Part of a small language model's weights.
Size: width 256, 4 heads of 64, vocabulary 702, 10.7M parameters.
Training: a variant of Adam for these matrices, 321M tokens, 13275 steps.
MLP neurons of a small language model. Each row is named by its layer, matrix (up: input weights; down: output weights) and neuron, and shows model dimensions 80-207. Each number is 50 + 15 x the weight over its row's rms, rounded and kept within 0 to 99.
Before each neuron's rows, "fires in" lists the words (lower case) most often at its 100 highest values on Wikipedia text that the model never trained on; "fires before" lists the tokens most often just after its 100 highest values on Wikipedia text that the model never trained on. A number after a token or word is its count.

fires in: "june" 22, "march" 17, "years" 16, "july" 14, "april" 12, "year" 6
fires before: " " 60, "s" 19, "," 7
L5.up730:48 53 46 44 56 40 49 59 39 41 26 57 66 50 74 62 34 49 40 54 51 43 36 49 49 46 23 21 37 64 34 49 48 38 27 30 62 55 36 72 63 82 51 24 47 33 65 59 46 51 65 48 37 39 72 46 63 64 44 43 50 65 65 32 46 76 36 49 51 70 19 56 53 23 43 50 55 56 60 69 73 42 44 63 43 60 62 53 59 75 62 22 70 66 69 55 63 78 70 21 43 62 32 32 51 43 82 36 61 46 41 14 58 55 52 30 63 41 37 45 46 19 76 29 60 65 43 29
L5.down730:29 74 35 71 66 39 69 61 47 45 13 64 58 80 47 56 54 51 48 62 35 48 48 57 27 35 43 23 15 50 79 63 60 39 49 48 49 80 52 52 43 39 43 52 54 67 64 53 60 36 78 31 48 51 45 46 66 22 68 50 48 51 32 36 34 41 43 52 63 61 73 54 49 53 51 66 65 45 37 44 30 23 73 62 28 53 73 56 52 50 55 31 75 56 41 61 51 47 69 55 76 50 64 64 29 24 45 24 54 37 32 45 61 50 58 45 37 79 32 39 57 48 62 31 61 53 29 50

fires in: "however" 21, "given" 12, "to" 12, "note" 5, "this" 4, "not" 4
fires before: "e" 28, "en" 12, "ing" 7, "he" 5
L10.up915:36 44 25 52 25 59 49 33 50 56 55 79 70 43 53 49 37 57 43 45 62 55 78 61 56 53 44 62 75 23 42 52 24 44 28 79 62 36 28 58 43 68 82 51 34 69 65 59 60 65 67 57 42 42 44 56 71 49 49 66 47 40 56 46 74 57 47 75 31 56 35 42 57 58 72 06 45 64 48 47 31 15 52 37 53 45 40 48 80 31 72 63 40 32 44 92 46 53 47 17 46 42 62 51 37 36 47 57 34 43 44 51 47 40 51 45 49 45 52 48 49 38 49 27 55 85 61 45
L10.down915:48 41 51 76 78 30 62 75 36 44 65 41 39 59 31 66 35 25 48 35 65 47 37 64 38 55 38 59 56 41 47 70 75 51 60 56 52 68 42 65 49 59 28 72 62 35 42 47 65 40 67 38 73 60 39 65 81 43 23 46 81 70 67 50 47 69 99 51 37 46 42 27 37 29 41 13 50 58 62 55 44 45 64 47 45 70 65 48 45 63 49 56 33 66 35 67 41 38 53 35 33 59 49 70 33 54 65 56 39 54 33 75 47 72 67 47 47 58 44 30 58 20 52 44 49 42 28 57

fires in: "american" 30, "america" 12, "continued" 9, "americans" 5, "that" 4
fires before: "ican" 35, "," 21, "ic" 12, "ed" 6
L5.up292:27 20 56 50 38 29 52 84 57 55 46 41 35 46 57 76 47 57 76 56 83 48 39 68 59 50 59 50 70 52 38 54 52 55 41 47 57 53 31 59 61 54 78 59 31 30 40 39 54 88 62 70 37 44 63 64 23 43 38 39 38 56 97 48 58 64 38 55 57 56 29 32 53 60 58 47 52 51 43 58 35 13 69 59 48 40 43 54 27 60 63 56 55 39 72 56 60 46 54 48 45 71 23 60 36 55 67 45 38 46 34 58 60 58 64 52 35 19 39 66 17 46 50 46 44 76 58 49
L5.down292:30 39 57 62 43 66 00 46 47 63 27 21 45 26 29 59 29 68 16 46 70 44 32 68 49 59 72 31 66 45 70 59 63 78 31 37 73 68 39 64 24 51 51 48 71 30 22 75 52 56 25 46 44 46 43 46 49 35 72 34 54 27 63 42 42 54 54 55 72 55 66 17 52 62 28 30 20 37 36 55 49 15 62 50 65 50 65 52 55 58 64 70 67 45 52 72 57 38 61 38 47 62 46 51 43 37 56 30 51 34 30 34 30 63 64 69 52 48 51 51 37 49 32 66 55 51 69 33

fires in: "august" 21, "july" 13, "june" 10, "december" 7
fires before: " " 46, "e" 10, "ust" 10, "ation" 7
L10.up23:38 58 69 42 65 41 64 55 52 55 60 49 49 49 72 78 62 72 66 63 47 43 51 78 24 22 55 23 35 52 48 50 53 61 19 55 44 59 37 44 34 51 53 66 29 44 48 58 65 63 62 51 46 28 46 25 62 30 48 28 42 51 48 30 33 58 41 53 54 52 58 38 53 52 51 41 57 45 39 50 66 49 57 61 30 47 55 57 31 21 57 57 63 38 71 63 57 50 57 36 50 63 41 23 51 28 54 57 45 28 49 35 49 52 43 21 50 43 55 51 39 39 79 44 82 62 51 34
L10.down23:38 56 55 98 45 53 62 55 35 63 41 55 58 63 41 77 28 74 79 38 37 66 87 56 63 56 59 40 80 83 70 67 55 48 50 63 46 47 38 62 76 50 02 60 54 56 62 43 20 41 46 66 40 79 30 53 39 61 48 55 20 31 39 42 39 49 58 52 65 54 46 59 53 65 46 53 55 60 60 38 21 80 45 70 28 62 60 19 52 56 30 35 62 52 31 34 44 21 55 12 41 38 40 53 34 36 53 60 44 56 46 38 47 46 38 55 53 54 45 39 37 53 58 52 47 44 47 43

fires in: "according" 25, "above" 9, "candidate" 7, "create" 5, "came" 4, "refused" 4
fires before: "ing" 17, " to" 14, "e" 13, "id" 11, "ed" 8, " the" 4
L7.up185:49 54 62 41 32 17 73 39 62 34 54 41 49 47 73 61 40 46 42 77 65 42 68 45 62 63 30 20 37 36 52 60 46 93 71 40 53 59 18 41 46 43 71 40 37 66 49 73 58 48 53 45 53 40 59 58 50 51 44 46 44 61 76 55 63 51 51 37 38 39 46 41 48 60 78 67 55 23 72 43 65 52 42 39 38 42 69 48 37 46 54 64 38 73 71 22 72 61 58 24 45 63 26 50 72 59 78 59 89 28 31 65 42 57 54 51 53 51 81 74 68 64 72 50 32 37 29 51
L7.down185:35 72 48 26 44 56 59 42 46 51 62 47 64 64 56 79 43 42 41 52 26 49 75 62 39 62 36 44 50 38 53 45 59 34 61 35 32 21 28 30 50 37 61 71 27 63 43 48 18 56 58 76 53 34 55 59 52 44 84 35 26 36 36 42 29 30 56 70 57 33 61 61 59 52 46 45 38 45 54 61 46 47 44 69 71 59 32 96 63 54 42 38 56 29 77 58 63 73 29 68 36 62 49 62 25 32 57 55 62 52 68 60 81 51 44 53 65 53 30 34 47 32 55 14 60 45 32 35

fires in: "of" 17, "however" 12, "due" 10, "according" 8, "such" 5
fires before: " to" 17, "e" 14, " the" 14, "s" 6, " as" 5
L10.up909:58 49 52 48 76 23 61 66 60 30 43 77 48 32 45 71 47 59 38 49 45 64 39 77 57 21 72 49 57 59 56 88 08 54 52 42 66 54 36 48 48 73 62 42 21 52 68 75 57 58 60 53 64 45 84 36 61 47 45 43 65 45 51 44 47 60 48 63 46 34 23 56 45 41 46 37 44 58 29 37 36 45 58 63 42 48 86 56 51 39 64 46 35 52 83 76 57 63 50 45 34 35 31 26 47 33 44 71 69 30 63 41 78 55 48 57 64 44 64 50 43 37 73 44 37 50 37 61
L10.down909:33 57 58 25 53 44 80 53 56 68 51 49 41 54 55 37 56 56 15 41 56 58 51 54 52 16 59 38 49 21 37 42 78 50 59 36 46 30 53 60 52 31 35 67 73 51 45 51 29 57 57 37 46 52 16 50 31 71 44 58 76 29 58 72 37 33 83 47 39 45 83 37 68 41 39 53 57 69 60 73 54 07 46 69 55 66 28 35 63 41 30 65 64 57 49 50 82 63 48 38 49 66 52 33 57 23 33 53 51 61 59 82 20 73 48 63 35 52 63 54 57 70 56 44 44 53 59 66

fires in: "year" 16, "york" 15, "you" 11, "yards" 9, "years" 6, "young" 6
fires before: "ear" 22, "ork" 15, "ard" 12, "ou" 11, "oun" 9, "e" 4
L6.up285:54 68 64 59 63 47 55 55 51 54 48 55 58 66 54 58 20 59 23 58 55 51 55 41 33 28 33 46 69 49 55 42 37 46 74 67 66 49 53 83 63 70 68 32 63 29 68 50 51 60 80 43 34 52 48 67 47 51 57 71 79 69 40 42 44 83 34 72 32 48 51 24 47 35 51 43 60 63 73 59 61 32 56 36 43 23 59 77 31 58 59 28 53 48 47 57 50 65 42 59 69 60 54 44 58 65 62 41 90 35 60 53 30 16 74 36 32 44 50 42 50 45 72 13 49 57 52 37
L6.down285:80 81 57 62 65 48 37 40 52 71 37 53 92 75 26 42 17 34 37 67 58 58 46 50 52 36 66 73 56 52 73 51 48 40 52 60 58 45 64 54 59 66 44 36 57 57 39 35 76 53 26 41 34 58 48 63 18 48 65 54 56 64 38 44 42 71 18 64 29 42 46 06 47 51 50 53 57 46 47 35 54 45 42 48 61 30 66 38 33 62 46 34 63 39 22 67 51 61 34 55 46 54 35 44 33 70 64 52 60 63 51 44 19 18 64 64 56 41 48 40 46 31 42 53 47 42 69 48

fires in: "american" 33, "european" 13, "america" 11, "europe" 8, "americans" 5
fires before: "ican" 38, "e" 21, "ic" 11, "h" 4, "ag" 4
L6.up298:24 32 65 77 33 41 54 64 53 54 75 48 29 50 70 97 33 99 45 59 48 66 54 53 37 49 47 24 40 39 31 39 42 44 46 45 45 40 28 32 42 36 70 35 39 58 51 64 59 48 27 66 59 18 55 27 62 49 49 47 61 68 48 57 62 71 46 52 51 62 47 25 41 47 63 47 48 36 56 64 42 37 45 53 46 51 67 59 75 54 46 65 71 34 53 37 77 59 27 73 51 28 28 67 61 51 40 56 60 48 79 66 58 42 28 69 52 57 35 44 46 44 51 63 20 55 59 48
L6.down298:38 55 63 55 58 54 52 41 31 70 59 43 56 45 59 69 61 27 45 39 25 46 38 70 58 46 81 40 57 50 55 49 47 34 37 32 43 88 53 40 50 39 60 64 76 39 19 59 34 25 50 52 57 35 52 46 40 48 72 47 47 46 52 68 68 16 53 60 60 49 57 61 67 51 14 53 45 52 41 43 63 37 62 29 30 22 43 43 32 53 40 51 47 62 40 72 35 31 57 20 61 47 48 42 73 39 43 60 54 53 70 63 63 72 35 80 44 72 40 38 45 74 38 58 68 54 34 80

fires in: "january" 32, "june" 25, "july" 15, "jun" 4, "anniversary" 4
fires before: "ary" 36, "e" 23, "ly" 14, " " 4
L6.up158:36 44 26 42 16 46 72 49 55 69 55 55 51 45 57 60 33 79 62 82 28 53 67 65 46 35 28 33 46 53 53 44 32 33 35 58 45 59 41 46 63 82 82 46 57 46 72 50 78 45 51 67 33 50 40 30 57 70 87 41 32 51 53 58 69 66 35 27 37 50 55 50 29 32 55 45 47 64 52 54 68 59 64 36 54 51 44 29 40 73 63 57 68 56 55 38 44 71 57 29 70 46 65 26 37 44 56 51 40 45 66 48 39 92 38 13 14 54 40 59 46 32 71 36 47 27 72 72
L6.down158:55 18 38 63 52 53 63 83 56 73 45 39 62 57 18 60 56 57 71 59 36 32 49 29 54 59 34 12 48 42 44 53 36 38 53 41 48 37 45 76 62 40 43 59 58 58 62 64 44 79 89 35 35 38 30 58 37 46 53 24 34 41 43 19 44 55 68 48 62 66 37 33 49 42 45 52 53 56 60 46 50 53 37 39 40 56 51 36 47 58 72 36 67 52 67 57 55 64 53 39 22 79 17 55 47 26 54 37 30 46 67 36 57 39 39 59 65 37 72 57 61 33 50 50 40 45 64 53

fires in: "of" 71, "american" 20, "americans" 5
fires before: " the" 35, "ican" 25, " R" 5
L5.up638:28 32 65 61 62 23 53 49 42 68 54 36 41 50 50 56 19 69 34 42 77 50 29 72 69 56 39 40 74 42 47 43 44 61 44 48 30 54 19 57 47 55 52 65 80 30 51 64 81 56 54 63 72 41 53 58 42 45 31 58 37 82 55 62 23 64 46 47 46 65 29 52 54 39 52 49 44 06 25 73 55 35 65 44 32 54 55 55 53 48 55 45 67 31 45 49 82 41 38 10 64 63 44 45 43 57 46 55 63 38 62 80 61 54 63 72 47 26 41 48 45 10 63 49 52 39 53 42
L5.down638:00 51 62 53 65 39 34 77 27 36 40 43 29 47 58 60 43 47 43 59 46 55 32 71 51 46 44 66 49 67 52 72 42 47 42 34 21 53 26 71 43 35 50 48 39 60 33 56 59 54 63 17 52 48 75 59 53 46 49 71 43 57 63 38 28 50 34 50 51 51 39 48 72 59 32 39 68 18 25 39 69 28 52 53 43 60 65 59 67 42 56 57 54 51 57 31 51 35 39 55 61 35 28 62 71 69 48 43 38 35 53 73 60 40 35 42 55 46 62 50 19 63 32 56 45 76 70 55

fires in: "mi" 13, "june" 12, "january" 12, "august" 10, "february" 9
fires before: "e" 12, "ust" 10, "u" 9, "ru" 8, "ember" 8, "il" 7
L10.up382:48 50 56 53 59 44 39 50 56 72 34 44 47 30 38 46 26 59 51 77 46 56 45 58 65 65 35 35 39 53 49 50 50 37 25 36 44 11 38 42 51 80 31 29 43 44 54 46 32 59 61 50 45 15 58 44 32 65 68 49 72 54 41 52 58 63 19 33 49 56 47 74 39 58 38 48 57 25 68 62 33 11 58 65 57 57 29 41 42 57 59 50 62 46 56 40 60 77 52 27 48 70 21 44 55 42 63 65 53 30 60 16 54 50 76 35 49 59 54 20 58 33 59 44 33 82 71 51
L10.down382:36 63 72 61 57 69 60 62 29 28 57 43 74 48 53 59 54 49 58 41 55 68 57 49 32 46 36 62 59 70 50 49 93 31 63 50 48 70 63 24 54 61 56 46 52 67 50 41 50 21 50 46 62 52 56 49 69 45 77 04 37 44 43 51 56 66 43 41 56 61 24 69 31 40 72 49 77 41 57 67 50 53 50 68 27 32 69 35 46 55 56 40 55 32 53 63 45 36 53 53 40 56 60 57 30 52 71 48 58 45 63 31 44 44 27 44 25 47 31 48 43 87 51 43 40 41 43 40